{
  "hidden_size": 512,
  "norm": "layernorm",
  "norm_place": "pre",
  "bias": "all",
  "tie_word_embeddings": false,
  "init_std_up": 0.0297,
  "optimizer": "cautious_adamw",
  "beta1": 0.95,
  "max_grad_norm": 1.0,
  "max_steps": 4432,
  "dataset": "wikipedia_en"
}
MLP neurons of a small language model. Each row is named by its layer, matrix (up: input weights) and neuron, and shows model dimensions 186-281. Each number is 128 + 32 x the weight over its row's rms, rounded and kept within 0 to 255. Numbers have three digits each.
A block is one neuron, or neurons of one layer that tend to fire together. After each block is what it responds to, as a language model described it from the Wikipedia text at the highest values.

L6.up426:123136146129126066081128096113135114123116164164161124144112138148103063090142161125152102084128092156081143122122108062102106136126158136134156085142097155103098117175156128155165046136097120110162145118148105090112112132107102141167135074098135114120129129127114150102134128108139076157
L6.up1463:137116080182107111103190122099116141120131065155169143135131123119085161115116137154167130146087104135117143077113146126161138137142132152062102137096139097178160094158090170082116110115135153112105092120155158125135149082200108141109106117138123140154159157145151115063093159171144153150
L6.up1703:154068127127122073101075112166084124103162131108145137089139150153167091085116122122185124139173122098125145125160133145116102136132140102155130088109108164139158136211119080086095096179131106142096129127101115095100161088118161124094182076141172146124117102144046091127113104112106108100
L6.up2006:128122043158101098116094148154136186072167115182096169153145158138143114112117140117138128139137111170113147187107131118143105143163124136162141137148132110137111106151133128166155084145136120141158119131108108121157141117141138099151118183138155172046138169153137167135104143155124092137
Description: The word right after is, was, became, or designated as that opens a defining description, mostly a/an ("is a species", "was an American lawyer"), sometimes of, his, based.

L9.up1821:137114080133134044128110119130157124087147134126050127158116225160132125132142097090191093136141106133126137118096148083117108116164040106093123125098157081158126190185157136127182144160102113124077184191111127132151093095167118146091116153130141183109142174189169122090184107155161100106
Description: The article a opening a descriptive or appositive noun phrase after a named entity or is, as in "Foundation, a charitable arm", "It is a platform"; weaker on other and table-cell punctuation.

L6.up28:135136122074130130086192141107074190116105168095101113090103130110159082121159132032093119104166131120127116150149049098098177095183155134124135151105105102130146115155120086154139165139084103151130066159111149110086111101112198086152134146109092089108118159125099089140135153116110086058
L6.up265:129170038105099125110149085132169071123117128079125154104128168125131134174052145132114156165124096154088160113122076140153158061161150157146178084151081150145153108129139219136164119125100153136141114110097119096165164151125150143163153139134119148149085112143158123082096124167089147092
L6.up1267:110134169126086146102151091136125159118080156123126107092095132102104119203087088060118142168116135158092105130167145065140160125161153246104099092175150093145112098157128144149148144099082195116154128146175087130101109088150137104175115153124151162162120130204140125148077100139142142152
L6.up1524:098146137133135108113138157161105108168105142124133130068120138213108119153155145116146108180141084155130152171147151092116143134152163187101168164139094097138109122205145153124139162138126108115153158185156119128170160085154235087155115159114182162122161141115153189150140071172161118187
Description: Inner word pieces of Romanian, Croatian and similar foreign names (Știința, Srećko, Târgoviște), "of" after quantifiers (many of them), and commas after place names.

L5.up482:078133106133147120121154153100184112164109133184187149116120170176119203192180085123145144092142062119101141192163121160095092135109161163200128151109099135141158115188117111169097100035133135135163120133127094144168165104123164100108214110154150096107133144154131129102109103165104076117
L5.up1085:149127143127129069127126118139163133112098178176109085094092160120153205152116086053152137139147073128115120170116144120158115126141161134179154116046149152141113110074091161141096202174093087154134173124139133055173179125149175191120140092149133089117167108156128113117129104128097125110
L5.up1374:139149089103121100149138089201145153116122164166116136077086167156152127078134127124153170170140093131082127123143103117122122110087101133147135125161149130151148134116136142196139070139145076128153146172204126113145116120124159168178079144163112088152145123075103125146139117159104185140
L5.up1666:092153106190115133088205107135117098177101173206159083159185069190115152220129061127179063138084069130121141170108173112133174081177153120146152125121143126116152102119148138171124198182113102135111123179131116131132171138100126098124140101135128153136177130129139160154080123146129159118
Description: Mainly "of" after numbers, quantifiers or names, as in "five of its workers", "Game 7 of", "Frederick William III of Prussia"; also mid-word pieces of surnames.

L9.up2030:130088089152160092109118107119123056141119072129115092063184097094160139159107082136065157134122152111154117138064177140107159119100126128113134131119082184141149097129082103066161115166150122133174066082131176145175097182133139088110115112143131137101173091094149122125146154111067100154
Description: Tokens right after a number, like years, decimal points, ISBN hyphens and date commas, plus "of" after nouns such as Duchy, age, area.

L6.up216:120088132126126086120118091139147132170186170134166138068115173165115122186098151101173110156072146083130205168104095118133134120181115136120162131105131147131122147137102113088133137200151130179093131112194124117097117107175086098110154117074087116067118132186117167168112087136155184142
L6.up584:175091103164160085121130089120146062182163074100206111153181163043164182143092082084127112170137110165158194151161098136182101084114131121063121128182193150101094153109131095101188139141065098172135143127171168127105119175131144133097118202107133091109131135137128096145154097164142116125
L6.up654:102071091174158129118110128131147095171172147093115097115176152117126123173139147105121131161126071157144185183146145115131099188112121151140177119128132100119129124102158163158167097173108181118125121096113210117150101150184082089083159113150096140104140160092132190174152159176146143085
L6.up1044:209147157167104145131167093164101127087152109157094062116092129136123141096111092111137163160130071153138207173152119097098089162143105145123149124133133152094120168106200136131144151074128106176157155073142136167109125091137128107139160139100151073155165130109056113097160193086136021110
Description: Function words right after a number or quantifier, linking it to what follows: "of" in one of, rest of; "to" in 1950 to; "|" after table counts.

L5.up760:149141126148107081116128124090127089152118133160156091155168116150121139104104095123156121120125079147085191145072159111137145092134134052087195164164100184172116173207129133084181101156110159162094117117151178115153130115106138117137167117087106081090157137185114112104116146106093139106
L5.up1017:204146103105202193161108067110136137135127096131205207160070130087201088096148110169133120131039145125127106183117169145120100136131142150147118115138211065108073075123124082165100168149146070097195103153095160188113138113151136144162198164119100144064147165144151132109112134180109145162
L5.up1147:124079134133115098111171140107071095135183141154115114182062086116132124068176097173188127107074087126118131137112121124126140113107097195149141157148166133136103128136125093099116111141102107123138117092112153121178160101136099119092127168114184100034127117128153123170089183158154166096
L5.up1687:160135126141153091100117130152133082169122109118132155071070205103119100105120113171172182135046112094124181138172128161157089178098122145127114146101115134148128135103149128162107113166145112122088088104111177124135140109117121125192103117116148095069140112157138110169135127199111114151
Description: Tokens right after a number or measurement: unit suffixes like p (12p, 53p), h in race times, and "of"/"to" after fractions or ranges.

L5.up772:162091141149129138085172120116112111187071148157116128146129174083126109089131165124121063084128131086071159140149136097167113167128148152121118187148160108185184135105097162097093090115082070123114139113117159075088103111137150151118145151157146200147091164117103167167146102173174190093
L5.up837:165136102134130128109161134143123084071115143119156149069116125093100141086095116120136135156170111173150106122138158055111084179173174128088148098119091133116062123135137145155139125183116142144169080066102245123159096114120174113120097117171109105111162181099091203121177077144166156174
L5.up971:139082088111157055159126141117109122085152169113148145105116152053106141097108183152119147128084115096125228110143184146139155125070230135142130153133108047148077134146127123160147115098097110135140126130167188114148139124135150187065125121173106136124138112167199127109091150129117116133
L5.up1369:149163183143158129118127100112148106135090163170120097114151182071095136092171114098092143136143115169134108165122100037133104088148126150047134126145131136115096143087119070139127189102111125151185085207197142105133146145093199123133135125212077118176093161117125142210084025122140158103
Description: Fires on "of" right after a number or quantifier word (one of them, all of the students, five of its), with weaker hits on score dashes like 6–3.

L5.up314:126153116114143100117104124152172110114138113086132081113081120128114125157140148140084155121068097104090156120155078098217118150158180223094161083174096142161106158097113161108157156171138131151089140134165210081139135069097150141083110042150116068072171132146126187205058128141149104118
L5.up881:115153104128096137115098173129095120135140109147138158108111126119104101179133107088158138159066114111126129150105049172121123124103167144140138107119089175130115107132193152147165136089162118144119110123099149143165141090104160112050180150159141144131113183150097147105178087138097120147
L5.up1043:163152109147115110145172130135199114109187093137097121099118144170088141132159112133132126155136138180118136147061040113144180140136142128070109107172063127136105110129110204127117069162095126167167174090075175111088174145166075157076135092161148099078165149134167173161118164135138109149
L5.up1569:117151057140109123084125131201072076099146130114118132143097128148167151122187135135102075129153147119075164151115061114140139123158165096130182142124132168148110098117184123138164132142141124141128095100174171104123155182093153088105131130137138179081134183147129148171103144141101180173
Description: Past participles in passive constructions, mostly right after was/is/were/be/been or a noun, such as published, presented, held, located.

L6.up662:152175152110173089074174173121127161159096116133138102120168122117108114087122106149099144147142023138134069077093102141131152135147132060122189167115094140126094138171140095127126138106147101178121120164123172139103149147081140146121158132136164141142112112112136114108141184115162097104
L6.up1051:149102131139098093161139090063181138131057119168124123156106104124087080107145078100142122092143169157091127131121130092092123117121135109080182129170063171086138093162116125161143170118109150145194109120161096139137153171157164107088111168108154117119126166162105129126113117147118112157
L6.up1358:148158160117231151106153119115086148150152131137169140139154141155161087139126158117133166140158148130122102133140143116189090154141118106096207093135121086146119054150149104181141116140145125130117142131097164100079135136141164159092173121152158089107092133167110163091144149160154114126
L6.up1646:085167129115064153124153082219141032077171197188125111133155100191107158154162161128153122119108119183117084131134149140083098163162114092173164099125107118123097118113154152159106094151098124145210117147104146133142090081121093218077160095147140174168089084210181138086103107108100136106
Description: Fires on the token that closes a full personal name, the final surname piece or the comma, bar or parenthesis right after it, in tables, lists and bios (Pasalic, Cull-um, McCormick ().

L6.up19:138158079143169150114155101126140141109113090151110101085190113103101105150207139108169127114106164161158204101148110135130163117147133214072094195123110132180146130182140139091107133096160089170188140121095156174147114078126145102146161125073123142106118142084135120113153112099104167130
L6.up967:156140102167159104144115124165152185151150153135138113095096175150157077168156141156159137096114120151079160111119136142187135090108166105171096138051087102163148038186137141147129143121149175174141096104120142059122205113217129087129160127107172126016121138081159109129110088133123193111
L6.up1420:156182123093139159058126124164130159131166120135061163116130116109138172167092075112114193114181110105112156125159150134151114178129169148147136139185127101166122119146149107111126119143180061135109141103131155153138133138125109131106173175131147150097142145059144119078124099134121085093
L6.up1718:151154127212101120149123128105108133113147142145130116154087141108118125142105158131110121051124102144110123157136093122158131178142208124130147115114143168158118115112044104181096124145156145138141126052124137143131131085198052078172123161097096104093156104137190122114142150166150116122
Description: Unit words and abbreviations right after a number or number word, mostly lengths, such as cm, meters, m relay, miles, km, also years and hours.

L5.up215:133099140187176097168116124164125133112119061165127185094099097111140184117104132125134172094150116191084124099115072115125154118150142088136157150061119170134173103144161114158176149167156130130191134104128121176106125134086099068108119141083098070109136084159113123108075092113144117127
L5.up560:091072154128106134151175110058126116150152145105099101091158105126184158160111094121089100138101128179117136125079107126139126100120100146105118120075133137116155140104145153133087076126065065111162085149109082163147135088135152145101098137153177121072125047089145088094098135175116126112
L5.up729:157164112184151134110110098099105122144142095126132089088134111102180095070159073166104100134129081133146110128146088132119118128093145192112168114109130119155112119133136109175174156116105151113157086143147097111148150168078080166146064061116187111135143112123065071155140061141086187144
L5.up1707:229149170171098091124147137141103152084104130177161113099143109062132106138134105126109136175154098135129112117134101128159176080165118191077135158164166124164071132123137092128127179151102123174123085135162092146146123135145098129111130118176148118116104048113178091134116123112136111116
Description: The final piece of a multi-token proper name, mostly the period of U.S., plus the 's, comma or ) right after names (Portland's, Nevada, (CMLL)).

L9.up283:121095136117105125122161166122153187122146130126130120184101120091141179143165050139100066129163061145165148123147101165151156095135111124089146134120118116171149181128188192069155076200077134135083158116129124168172096167111190178146129087136156102165116136142109162169129132105152114098
Description: Mostly the pipe or punctuation right after a number in table cells (stats, vote counts, populations), also decimal points and units within numbers.

L5.up799:123138111133108107138172101101094123094085127192165123117171077161109107131154155116129126140093122112146093113180157118135099142142222135119181137166067125145132142108154097142140117106055134147123094152159192078113155182128118146146103122124098131128115134197169171143152094114082121114
L5.up824:149168150153137142163109079160113102164115179135107171107111162153161143107161115072147105125171099136140113120123187099108121086118169162126141140134152105139107110096129094094144152178124121175181136158191077144082118157115119161151164162172091127071064163176093124131085098084096068094
L5.up1278:189127149109101117164181109156080079132103030123179171131153137161182129117176106096078126149119111103116114105026107069124104177091143115071090099108132119186080173162133081155106111141079075170161121177132147134117080143136132156140138074114118106129122119094130140136090095170169089106
L5.up1491:124138135158137147140169130125148157159117116139160122118126099165134107184122055095132105117123082117138090127147140121101128123108116136129146124140131058124105134118120141186147170136091121138160124129116102135099077141132117153174114146202138091129172145170077119140155073119128109095
Description: Final word piece completing a person's surname, often in lists, tables or credits, such as Conn-ell, Mur-illo, Mill-ington; also place names like Bolton.